config = dict(
    n_kv_head=4,
    head_dim=64,
    d_mlp=1024,
    bias='all',
    init='normal',
    init_std_o=0.00482,
    init_std_up=0.0205,
    lr_mult_qkv=0.5,
    lr_mult_down=2.0,
    warmup_steps=200,
    schedule='wsd',
    final_lr_fraction=0.0,
    batch_tokens=[16384, 32768, 49152],
    steps=12733,
    dataset='wikipedia_en',
)
MLP neurons of a small language model. Each row is named by its layer, matrix (down: output weights) and neuron, and shows model dimensions 48-111. Each number is 200 + 30 x the weight over its row's rms, rounded and kept within 0 to 999.
A block is one neuron, or neurons of one layer that tend to fire together. After each block is what it responds to, as a language model described it from the Wikipedia text at the highest values.

L6.down70,198,217,218,155,219,235,172,248,192,146,190,203,245,215,232,236,159,202,147,182,175,186,178,191,204,179,205,225,175,202,213,161,154,186,236,221,163,185,200,236,170,209,172,215,221,130,235,194,200,142,227,176,229,189,228,210,225,212,188,206,193,214,202,185
L6.down301,222,207,211,183,240,218,195,168,225,194,177,268,200,201,256,212,134,254,246,176,223,191,161,143,229,166,170,201,173,239,234,229,195,202,208,157,201,172,202,190,228,191,212,197,231,156,201,202,261,251,147,251,246,150,180,218,167,185,162,166,164,140,225,141
L6.down371,200,219,210,208,229,181,157,206,242,210,164,221,157,186,206,198,226,232,175,229,226,242,230,207,170,213,217,170,239,194,225,209,227,176,271,122,228,168,168,199,186,118,201,143,195,194,213,243,154,228,220,216,164,256,158,211,220,235,190,182,233,182,234,242
L6.down673,254,247,204,201,222,188,215,184,216,205,171,127,210,194,237,223,193,239,182,171,125,224,182,180,165,203,189,174,168,187,170,210,192,212,158,176,189,198,212,234,221,203,257,217,210,198,183,207,187,177,195,217,307,175,186,207,201,249,232,181,194,178,238,206
Number separator punctuation. Commas and decimal points inside numbers, right after the leading digits, as in 1,928 mm, $14,974, 3.5/10; weaker on ordinary clause commas.

L3.down718,202,170,184,216,235,194,222,179,191,221,221,168,195,183,227,237,217,172,239,217,186,206,226,159,228,201,216,205,194,235,184,266,236,201,203,228,175,184,218,164,158,155,251,203,164,201,217,167,203,230,193,252,160,177,205,183,215,225,234,197,140,157,159,179
Partitive "of"; word fragments. The word "of" after quantity words (one of, many of, a total of), and odd mid-word pieces like h(our), over-sh(adowed), f-lo(ating).

L6.down203,233,213,208,194,203,203,178,205,193,159,194,213,185,195,215,183,187,172,231,206,143,156,138,206,201,201,194,201,175,124,174,205,177,144,216,180,228,163,155,196,188,182,181,202,122,172,203,222,247,232,209,174,197,232,201,212,253,141,178,224,193,219,220,148
L6.down646,166,221,178,207,234,201,201,169,201,220,181,191,182,174,221,233,197,223,181,232,210,142,177,144,201,199,201,194,214,204,201,182,234,150,158,191,171,209,214,194,184,183,218,203,208,136,248,223,240,172,205,205,138,187,257,252,164,174,160,214,165,178,144,149
L6.down697,188,227,262,238,205,239,166,233,164,187,213,194,233,264,191,236,173,201,206,173,227,212,216,193,204,169,262,195,230,219,195,194,215,219,157,126,201,172,229,173,193,194,206,195,245,162,196,185,185,204,231,211,214,232,211,220,211,247,247,196,199,184,218,176
L6.down861,141,182,198,194,183,188,157,200,201,179,241,222,213,202,177,210,162,186,227,232,241,167,185,183,212,190,177,191,170,195,184,212,210,149,207,223,288,168,207,258,192,188,148,132,235,180,212,194,233,208,293,215,159,205,198,200,201,266,145,131,204,222,210,196
Word-initial fragments, mostly "dis". Opening fragments of multi-token words, most often the prefix dis- (displayed, dislike, disappearance) and ex-, plus mid-word pieces like ass-o-ciated and Mu-s-lim.

L5.down30,139,177,153,183,199,208,165,220,198,234,207,159,264,211,221,226,265,253,148,183,215,192,216,223,169,200,225,234,214,171,186,164,181,183,203,269,213,180,185,135,168,160,233,205,215,189,156,218,192,199,142,236,230,198,247,199,204,196,215,254,232,218,233,157
L5.down72,207,223,130,191,166,256,108,197,160,256,254,186,229,259,192,244,145,222,228,201,244,238,191,212,214,228,207,227,217,182,231,182,198,138,181,172,180,222,235,233,193,226,215,214,245,216,206,184,205,206,173,167,196,216,202,215,152,156,143,191,178,197,217,159
L5.down131,190,218,222,190,246,210,227,183,217,161,201,198,167,199,193,172,149,194,143,208,213,220,193,201,228,176,180,230,176,184,237,143,171,276,191,174,183,235,223,160,210,186,164,222,203,132,200,188,215,211,202,220,223,162,190,210,216,227,222,230,277,143,193,206
L5.down257,177,226,210,203,209,224,158,177,210,187,249,184,217,171,220,223,188,282,201,142,169,239,146,201,178,164,182,221,187,272,220,230,209,217,175,255,166,154,165,209,222,225,180,209,214,242,208,204,196,238,191,180,165,222,238,206,213,207,192,217,237,174,196,166
L5.down273,216,237,224,177,210,219,226,187,213,177,198,165,137,189,218,209,217,144,208,148,203,193,191,220,270,198,189,244,161,229,219,229,202,198,236,224,218,262,212,171,202,248,196,258,216,209,167,160,246,211,260,175,204,244,199,202,175,235,214,175,252,127,210,206
L5.down350,160,207,214,144,173,226,230,173,251,179,265,202,213,244,212,198,181,188,160,115,195,182,239,202,231,247,188,235,258,166,225,226,162,162,210,250,180,204,201,214,190,200,244,184,203,201,164,221,155,230,217,250,189,166,183,234,160,211,192,214,194,203,190,207
L5.down360,228,218,183,225,150,195,219,222,177,193,221,188,194,150,234,195,115,193,199,193,185,132,218,219,195,222,208,156,191,181,196,201,186,206,200,160,239,209,155,160,224,198,196,205,209,165,224,206,151,204,249,248,207,220,235,217,249,251,282,185,189,187,165,204
L5.down451,199,157,201,153,179,280,205,172,180,156,152,170,170,216,244,248,180,231,156,190,157,153,173,224,195,228,198,208,189,223,178,215,201,209,262,223,184,169,168,177,245,215,209,204,194,153,171,139,180,204,211,210,244,278,221,256,183,233,188,211,254,219,229,166
L5.down503,228,164,262,208,166,179,208,224,206,194,146,181,187,201,213,209,185,257,187,193,206,155,210,140,231,215,202,176,200,197,231,252,226,189,161,211,227,199,208,195,178,251,207,238,191,186,163,189,199,190,215,219,173,237,202,203,215,204,200,164,177,215,173,187
L5.down538,256,234,249,153,226,177,207,235,259,193,226,156,168,205,161,193,234,204,207,97,230,185,233,278,209,182,222,217,183,234,188,209,161,219,298,178,171,170,209,195,186,236,191,195,214,220,184,179,171,190,172,215,186,215,209,131,224,220,204,185,188,163,190,229
L5.down601,155,151,193,181,212,129,186,180,181,184,193,183,239,214,195,168,227,219,216,188,228,175,174,159,255,248,238,210,209,184,206,217,203,176,206,221,246,174,216,240,275,157,207,193,175,189,217,220,176,203,194,183,225,244,239,184,192,187,228,210,215,137,223,162
L5.down712,198,258,217,184,222,245,237,153,169,174,170,165,215,229,214,193,216,203,183,172,189,232,249,189,215,205,216,217,202,232,171,183,184,243,184,234,200,207,194,213,197,230,198,183,210,212,166,208,183,214,209,180,204,148,166,226,202,176,234,166,189,208,206,193
L5.down750,214,259,236,229,155,231,217,156,237,213,169,164,226,162,163,172,241,211,221,217,198,250,260,274,197,211,180,158,208,238,152,172,172,213,232,140,221,173,197,203,151,191,200,269,153,216,230,197,171,210,228,288,153,193,163,173,216,197,158,167,171,251,225,243
L5.down770,174,244,203,214,185,195,187,164,189,218,252,202,202,207,192,200,170,200,161,217,208,155,193,262,248,227,277,201,126,181,228,197,211,262,258,216,207,216,224,245,232,244,235,216,231,202,167,222,199,195,196,212,206,208,223,204,209,224,196,211,172,176,170,141
L5.down957,207,207,159,231,264,187,153,178,239,234,239,132,182,168,239,196,212,192,171,200,238,179,226,171,191,163,180,179,195,182,210,229,149,165,237,219,202,152,211,220,196,192,214,200,255,169,220,203,217,247,199,231,204,261,164,286,226,215,204,170,203,261,235,153
L5.down960,222,199,161,205,173,191,183,187,140,131,227,181,157,187,179,208,222,216,176,184,183,153,205,234,189,210,218,197,204,186,191,244,168,220,180,191,215,204,219,209,161,310,116,189,193,129,253,189,237,219,228,195,221,268,200,231,195,210,205,170,213,204,213,225
Word-initial prefix fragments. The opening sub-word piece of a longer word split into tokens, mostly " ex" (experiment, extreme, expand, expelled), also " dis" (distance, distributed) and " su" (suggesting).

L5.down34,209,206,151,177,219,253,196,200,200,190,198,193,221,178,196,182,77,170,225,212,170,198,217,200,246,237,192,198,241,168,210,175,176,213,206,208,237,279,183,190,193,183,242,174,264,168,155,224,212,175,201,236,272,167,223,154,227,176,164,188,198,173,185,209
L5.down348,245,268,160,226,179,256,173,213,236,178,214,144,244,125,221,188,124,197,187,165,195,213,176,199,248,215,148,214,216,235,219,198,195,189,316,199,186,230,152,238,228,169,187,236,171,178,252,265,225,227,264,218,182,161,155,180,190,180,185,226,225,200,223,227
L5.down370,196,204,200,146,250,222,214,165,190,193,183,224,179,174,247,190,156,193,219,177,207,167,198,222,191,178,210,189,141,222,211,191,148,201,117,247,197,192,240,187,195,192,149,171,227,243,216,189,211,185,189,182,220,223,182,176,226,209,193,202,165,139,191,199
L5.down416,199,202,208,203,165,216,154,180,180,173,184,214,230,194,174,176,227,142,202,217,189,159,133,157,202,172,148,180,235,139,182,231,217,265,301,225,233,152,238,192,243,137,217,166,194,186,183,190,188,173,184,263,232,211,176,252,230,190,210,172,201,219,178,205
L5.down468,256,202,183,194,189,207,183,152,173,235,191,232,204,177,178,126,200,185,190,212,211,233,182,153,231,196,207,198,223,203,206,235,222,229,227,204,186,187,191,179,208,253,200,181,242,195,207,198,211,150,195,208,197,262,172,154,158,199,200,223,194,127,186,170
L5.down479,214,190,209,243,226,217,176,183,239,174,230,232,226,200,216,199,180,251,207,170,175,213,198,158,175,227,180,168,198,185,282,187,189,230,219,201,187,217,187,200,225,151,180,167,200,173,191,205,238,199,197,218,206,261,202,179,135,219,206,195,175,210,184,190
L5.down556,184,190,169,181,203,179,277,175,176,219,179,197,300,173,182,174,223,213,212,187,182,205,180,179,181,216,202,181,202,200,217,171,198,215,179,174,188,143,191,222,213,189,242,182,203,279,238,234,247,249,213,202,204,147,175,198,150,186,206,231,128,216,172,192
L5.down599,190,195,193,222,195,203,202,220,245,230,202,185,220,201,178,253,212,128,179,221,158,188,211,174,194,205,219,193,217,247,198,196,177,162,145,208,144,292,173,227,187,169,189,194,181,202,212,235,223,223,190,201,182,173,180,166,174,189,230,208,198,241,241,172
L5.down667,192,217,262,200,151,197,169,191,209,225,232,200,214,192,206,219,202,189,189,251,211,208,183,214,206,210,217,204,178,178,224,225,185,185,305,224,144,210,189,174,222,161,157,208,248,183,238,185,222,185,205,246,207,222,175,241,190,174,213,210,206,221,143,229
L5.down849,159,189,214,239,139,255,228,201,208,219,199,239,224,210,208,240,198,213,171,179,176,233,181,213,194,149,169,219,151,232,251,208,185,216,224,214,177,185,158,174,167,171,232,200,195,213,206,178,190,206,219,250,203,217,193,215,153,237,149,194,190,160,179,158
L5.down882,203,192,235,249,225,184,235,238,165,178,186,175,195,179,226,142,156,226,193,192,164,156,186,219,257,214,171,197,209,206,165,226,194,171,243,189,217,166,176,237,225,226,160,180,113,190,228,242,228,237,223,246,205,216,205,250,243,170,168,226,192,220,188,171
L5.down900,178,203,199,208,186,237,198,171,229,176,245,195,193,157,174,237,206,263,198,187,142,160,223,225,222,142,207,221,169,202,229,221,232,188,209,199,178,204,197,189,225,104,247,236,207,187,143,203,178,182,251,197,154,227,223,122,208,238,199,193,191,158,152,236
L5.down958,223,161,205,161,201,175,207,190,175,234,231,237,229,198,235,183,187,192,190,229,167,178,236,134,125,199,205,214,130,188,178,199,223,177,270,224,198,189,255,203,209,181,189,222,202,159,187,167,210,149,199,208,242,190,183,231,206,207,178,246,241,149,193,198
L5.down966,215,204,193,227,199,201,193,209,216,174,248,229,148,227,222,256,196,199,241,184,167,132,213,194,176,189,226,222,173,278,194,163,136,215,144,207,163,288,179,180,167,162,203,237,215,176,245,230,191,224,196,204,202,186,192,154,176,208,217,198,206,225,203,190
L5.down973,189,194,328,180,214,209,140,204,181,157,205,262,196,207,183,232,186,248,171,173,213,269,221,207,198,194,190,244,153,226,228,206,199,209,287,180,230,161,244,173,195,180,211,214,221,212,185,187,198,192,258,166,208,214,217,219,215,197,199,190,220,204,203,161
L5.down991,209,220,148,195,211,174,220,173,196,173,218,157,199,210,201,177,176,155,200,187,205,192,261,240,255,175,166,209,211,183,216,257,241,189,273,231,176,219,221,186,168,229,171,203,246,242,174,184,201,188,236,163,211,231,218,231,171,226,159,243,173,223,224,223
Token after numbers. Token right after a number or number word, like one or, one of, ten-sion, 1,567, 11 yard, even inside words.

L6.down175,187,202,171,203,225,188,192,192,281,224,228,248,209,207,186,203,236,211,207,145,177,242,161,232,217,152,228,176,145,223,173,220,192,216,42,183,248,211,208,159,213,216,166,209,206,169,207,185,228,203,201,202,210,173,173,171,186,194,175,224,266,204,226,186
L6.down385,216,168,161,190,211,220,170,198,154,174,187,206,202,200,217,201,156,191,198,176,170,268,211,289,234,204,185,262,198,162,165,249,204,210,159,174,218,168,223,169,158,199,158,199,180,187,161,219,172,222,121,154,199,210,179,170,176,222,214,206,171,192,198,219
L6.down536,140,183,245,193,209,251,208,191,247,167,132,218,233,184,198,211,243,171,189,237,195,226,193,190,245,201,269,205,263,201,187,156,213,216,245,164,187,237,240,171,199,202,205,166,209,243,197,197,125,229,134,157,229,232,164,208,242,211,252,215,169,212,222,234
L6.down786,186,175,226,205,164,184,236,232,234,250,216,188,199,176,206,203,170,190,213,226,157,189,169,175,120,169,237,198,211,211,199,192,185,185,152,142,269,235,178,208,252,204,185,194,274,232,178,239,258,213,232,214,189,204,223,195,243,179,201,181,180,201,249,240
Clause-starting subject pronouns. Subject pronouns he, she and relative who opening a new clause after a comma, which, as or and, mostly in biographies ("a position he held", "Meitner, who had").

L3.down127,209,194,189,185,292,180,240,178,197,176,188,147,197,178,238,207,159,182,214,228,170,192,255,158,214,166,222,258,184,186,155,186,206,182,160,172,225,183,216,167,222,207,132,167,237,183,187,237,179,180,247,226,234,175,196,181,229,207,194,227,206,217,184,207
Subject pronoun tokens. Third-person subject pronouns he, it, she, who opening a clause, usually before was/is, plus word-initial pieces like He-ight, he-moglobin, The-y.

L5.down43,199,176,198,234,191,171,227,231,217,197,180,186,186,175,170,249,172,156,176,225,205,191,176,228,238,240,149,177,221,156,231,171,199,196,178,197,167,258,117,203,206,220,262,209,186,223,206,221,206,222,188,249,248,217,227,190,174,214,154,212,187,209,189,227
L5.down164,172,173,182,241,200,198,134,215,228,283,181,160,207,194,148,208,188,205,240,201,237,200,224,169,215,231,225,131,234,207,164,159,192,196,86,174,152,239,201,252,190,152,231,226,192,218,180,153,250,231,234,192,217,192,197,196,227,196,186,162,174,247,156,200
L5.down171,221,256,183,182,185,208,212,165,259,190,144,184,244,183,186,241,239,211,197,191,186,206,207,253,227,171,187,206,176,218,241,197,222,178,199,252,189,198,124,202,183,184,149,181,262,185,218,174,193,212,222,173,217,220,225,217,193,205,225,190,188,164,193,209
L5.down258,215,187,232,218,205,209,174,252,190,233,188,194,168,205,225,219,114,206,174,182,208,226,161,163,269,204,195,190,175,162,176,260,231,182,148,224,201,226,249,236,232,220,229,214,205,192,162,147,220,237,215,179,207,226,230,214,183,203,201,195,177,160,217,167
L5.down424,240,253,220,226,202,226,207,212,159,141,176,254,254,146,214,215,211,184,192,188,185,214,165,177,179,191,158,195,237,180,224,177,190,202,142,217,240,222,189,180,199,234,166,192,173,188,183,226,179,183,223,178,202,160,192,213,251,199,198,195,192,215,238,224
L5.down523,166,232,200,217,200,263,222,201,207,145,179,219,212,171,194,181,210,209,134,199,205,218,201,193,216,200,190,205,251,181,224,194,241,198,167,154,177,247,225,225,166,213,190,192,146,139,160,236,196,200,156,191,243,221,251,199,190,250,180,210,186,243,152,205
L5.down584,224,182,176,226,194,211,200,174,190,198,223,204,218,172,155,205,206,212,203,213,185,199,173,223,156,194,213,194,151,208,257,182,203,208,203,162,207,207,206,183,199,214,197,215,196,146,196,206,167,150,165,173,162,233,204,161,223,197,137,237,245,224,196,216
L5.down607,179,183,185,199,213,221,200,167,172,189,212,178,179,167,200,212,194,257,248,177,215,210,197,237,212,162,163,180,292,243,205,191,237,151,86,218,171,213,156,256,213,220,199,178,220,150,187,210,226,208,232,255,196,139,177,222,195,231,161,206,232,229,176,161
L5.down715,210,177,152,209,232,157,239,199,213,231,234,204,226,252,207,205,230,175,194,215,206,219,226,222,150,206,192,229,222,210,221,181,226,221,198,172,196,196,195,229,173,164,199,208,202,177,178,242,175,212,194,146,172,200,196,194,216,195,170,212,202,179,174,138
L5.down765,157,191,153,184,193,304,186,230,166,190,218,219,208,188,253,225,206,169,197,233,276,176,145,195,203,189,214,218,175,141,202,213,256,181,169,210,218,196,185,207,220,184,192,238,168,233,187,173,189,180,209,229,229,200,183,170,174,208,203,205,210,196,224,180
L5.down800,194,213,248,149,211,193,180,193,161,168,261,170,194,223,154,252,198,220,148,210,213,227,225,249,186,224,191,225,248,191,148,222,216,192,170,228,175,206,218,226,178,223,209,138,166,185,205,214,161,226,198,253,183,184,187,249,227,194,201,202,176,213,195,165
L5.down856,195,218,225,148,219,138,233,190,213,160,214,231,199,193,189,239,211,195,163,186,147,199,230,253,167,269,240,179,246,152,194,219,211,173,231,204,242,214,170,184,169,239,168,241,194,187,244,226,235,222,197,225,214,189,180,176,181,200,201,177,214,217,178,184
L5.down930,167,182,186,235,195,230,185,163,245,165,221,197,193,212,214,175,223,183,231,256,167,225,199,191,185,220,163,225,166,157,192,216,209,186,217,199,231,193,194,206,217,197,180,202,218,150,218,185,176,203,167,201,233,209,180,147,213,165,240,217,270,127,239,192
L5.down947,226,187,158,217,181,208,242,213,172,219,181,204,174,240,226,190,266,226,200,206,178,222,175,165,153,174,213,242,299,223,191,157,191,180,217,194,230,186,151,214,191,201,242,197,182,242,183,248,198,203,157,211,202,139,228,231,195,212,221,167,193,237,150,161
L5.down961,161,166,245,197,224,212,197,191,176,208,241,240,182,218,136,247,244,155,221,190,191,241,197,248,239,185,183,191,247,209,239,145,192,198,166,233,186,224,211,232,183,209,231,199,242,221,222,210,201,151,187,156,155,110,208,194,179,227,235,169,193,203,225,199
L5.down977,180,220,227,171,176,210,131,245,187,238,188,198,152,167,221,240,215,249,232,227,160,206,226,198,160,198,185,178,220,213,217,208,205,182,151,228,203,187,156,233,174,218,176,244,157,173,161,236,194,194,216,186,185,165,241,238,200,172,220,213,205,215,158,192
Plural noun suffix. Fires on the split-off plural "s" after a noun stem, as in position-s, parent-s, window-s, student-s; weakly on other plural pieces (-ers, -men, people).

L3.down174,197,127,187,220,245,215,193,182,208,204,211,155,202,222,242,197,184,229,212,180,188,200,276,238,246,213,161,204,148,283,205,202,289,174,270,197,190,259,255,168,165,184,263,241,167,196,231,188,164,212,172,165,188,204,224,257,177,240,166,219,135,247,202,175
Word-initial prefix pieces. Fires on opening subword pieces of longer words split into fragments, especially "ex" (exposure, exit, example) and "ter" after "In" (Interpol, Interscope).

L6.down287,182,213,242,243,161,146,216,190,168,192,157,228,240,195,200,214,209,218,183,238,208,203,206,197,226,221,179,189,295,176,208,183,228,206,154,169,148,247,164,239,179,224,178,226,208,167,211,197,210,193,181,235,194,165,261,200,215,149,173,219,227,147,173,187
L6.down734,202,273,196,205,191,171,171,196,216,242,212,238,201,249,209,267,176,184,200,186,186,205,195,191,222,198,170,203,250,237,206,196,188,185,53,178,140,232,178,198,216,232,210,201,190,171,234,186,247,166,200,220,206,202,191,230,239,204,195,215,207,229,194,182
L6.down898,146,185,190,202,126,203,162,212,263,168,179,244,165,223,168,236,232,219,186,191,202,196,219,216,227,203,188,211,197,189,200,190,187,207,257,173,182,204,182,216,224,192,242,187,179,239,218,132,169,241,190,228,170,182,243,206,184,180,189,238,242,191,180,207
L6.down975,217,204,160,176,253,194,285,155,194,197,144,251,184,250,165,194,215,206,202,146,213,233,204,182,189,188,228,238,198,219,225,207,170,261,278,182,180,219,171,179,179,230,201,181,181,185,203,205,244,188,219,226,179,224,159,226,184,182,189,176,170,205,161,166
Word-final inflectional suffixes. Inflectional word endings, mostly past-participle -ed/-en in passives (was construct-ed, wri-tten, held) and plural -s/-es/-ers/-ies.

L5.down173,191,189,227,173,172,165,146,194,181,204,189,160,205,244,207,164,143,248,165,180,175,144,188,196,205,156,198,170,277,221,163,175,203,191,250,229,212,157,183,210,190,185,218,256,180,215,190,229,166,213,276,178,191,225,187,233,263,181,244,264,188,155,188,204
L5.down268,239,247,220,153,199,251,236,228,121,154,183,213,215,154,209,190,175,169,188,185,222,163,228,210,203,234,166,199,142,187,182,170,189,170,229,215,210,216,171,269,189,216,197,177,212,234,235,200,192,188,209,249,220,211,185,234,233,171,207,175,202,178,133,189
L5.down372,193,198,181,227,178,208,177,212,168,241,198,203,229,225,181,244,187,152,224,224,221,190,166,209,170,190,190,221,199,185,198,210,203,173,108,160,229,270,184,208,150,166,255,159,206,190,241,227,246,162,202,222,221,191,201,173,195,182,201,204,194,216,196,150
L5.down425,176,203,146,221,230,218,147,200,183,170,197,216,196,150,168,223,164,202,233,284,183,222,241,174,235,156,223,168,213,225,203,188,209,217,183,171,164,208,174,146,181,239,189,242,204,206,197,222,201,249,239,207,196,194,177,175,237,221,181,218,201,127,252,221
L5.down436,203,208,266,192,218,195,225,230,209,193,192,220,198,229,220,222,184,197,100,221,211,208,181,187,210,217,262,169,248,169,228,212,191,246,215,201,229,224,217,171,165,239,204,153,202,205,181,209,207,205,219,169,260,222,171,109,204,242,191,196,193,198,249,195
L5.down511,191,223,222,170,178,235,213,182,174,214,212,195,214,189,252,200,184,193,252,162,171,234,228,192,244,176,198,188,261,182,183,202,229,290,208,151,195,225,179,154,155,217,160,150,167,248,266,199,171,210,186,233,244,118,197,209,183,198,214,212,165,212,210,183
L5.down569,206,169,133,168,232,220,194,200,200,181,203,208,169,162,183,165,231,173,228,171,180,194,225,163,222,164,242,200,180,236,224,241,203,229,218,275,170,200,198,168,204,175,150,194,206,201,226,223,192,192,218,208,160,241,236,172,150,213,164,252,209,171,182,208
L5.down587,255,203,196,190,141,204,218,174,204,227,253,204,250,209,227,235,213,217,222,205,194,165,167,234,238,219,206,202,234,177,176,200,192,147,239,278,196,210,162,186,196,176,191,241,185,150,209,226,223,171,205,200,216,185,193,204,207,200,189,223,174,219,194,215
L5.down595,196,274,162,233,197,175,179,176,241,182,160,243,208,199,244,259,231,236,175,186,218,208,177,201,294,214,223,166,182,207,207,189,227,227,160,129,203,184,183,203,198,219,200,193,199,201,229,215,170,225,218,185,156,186,171,218,204,191,149,196,223,155,244,151
L5.down619,170,200,179,238,223,159,218,250,225,268,205,155,184,206,195,134,198,189,99,204,237,211,189,180,225,235,231,146,204,218,185,208,260,238,173,176,178,209,174,213,197,149,209,201,223,241,183,207,195,212,185,195,245,221,211,206,228,247,130,224,191,192,212,257
L5.down653,162,197,187,191,186,193,159,193,198,272,289,208,209,203,195,185,183,181,243,176,178,167,169,224,175,190,225,189,209,189,195,204,177,174,240,221,239,203,182,230,231,187,189,192,210,208,212,277,222,179,212,257,168,222,180,188,253,221,133,208,216,257,200,214
L5.down761,201,248,209,226,215,175,199,226,190,232,181,206,209,141,176,205,183,218,189,219,177,199,164,232,173,170,215,188,196,214,180,192,232,218,191,200,268,202,186,180,205,247,282,212,190,193,173,192,199,188,198,204,207,240,176,143,201,252,165,193,238,190,185,154
L5.down803,201,278,201,207,248,235,241,203,197,180,230,193,201,230,208,205,223,166,196,202,184,166,256,230,200,219,183,209,222,242,238,231,211,202,117,213,176,187,210,227,197,234,166,213,149,188,171,225,187,212,207,226,156,223,220,204,183,184,290,172,189,159,217,196
L5.down883,271,219,229,202,191,238,222,192,186,194,204,172,165,221,141,219,208,223,209,221,156,226,213,156,166,188,240,200,177,219,207,239,192,200,150,202,183,192,229,269,233,246,208,160,165,231,207,214,221,185,180,209,185,152,171,185,235,196,204,199,178,223,228,215
L5.down922,171,172,213,165,183,173,194,169,244,182,211,195,193,162,216,197,191,190,215,156,194,203,215,119,289,176,248,213,156,166,186,263,217,211,193,209,226,255,192,176,252,211,147,195,205,194,241,229,293,211,234,178,233,137,190,190,179,181,211,230,179,183,244,187
L5.down923,196,198,219,162,199,267,184,214,171,200,273,189,198,195,205,211,196,250,218,246,168,174,189,204,240,239,173,203,186,192,159,209,181,221,163,156,162,189,218,178,203,206,147,93,187,138,244,225,160,190,191,138,153,206,254,212,200,235,280,188,194,206,201,172
Pronoun he and de- prefix. Subject pronouns he, He or She opening a clause in biographies (as he knew), and the word-initial piece de- in demanding, devastated, denotes.

L3.down603,220,257,245,161,244,247,180,207,211,204,224,169,235,222,192,231,194,203,201,181,153,195,172,193,228,197,136,163,235,212,228,200,205,169,134,159,172,240,111,228,170,213,207,208,181,185,182,217,216,208,230,207,194,143,213,148,204,200,246,184,176,231,209,169
Plural noun suffixes. Plural endings split off as separate word pieces on nouns, such as countri-es, match-es, prison-ers, loc-ations, mostly right before a comma, "and" or "of".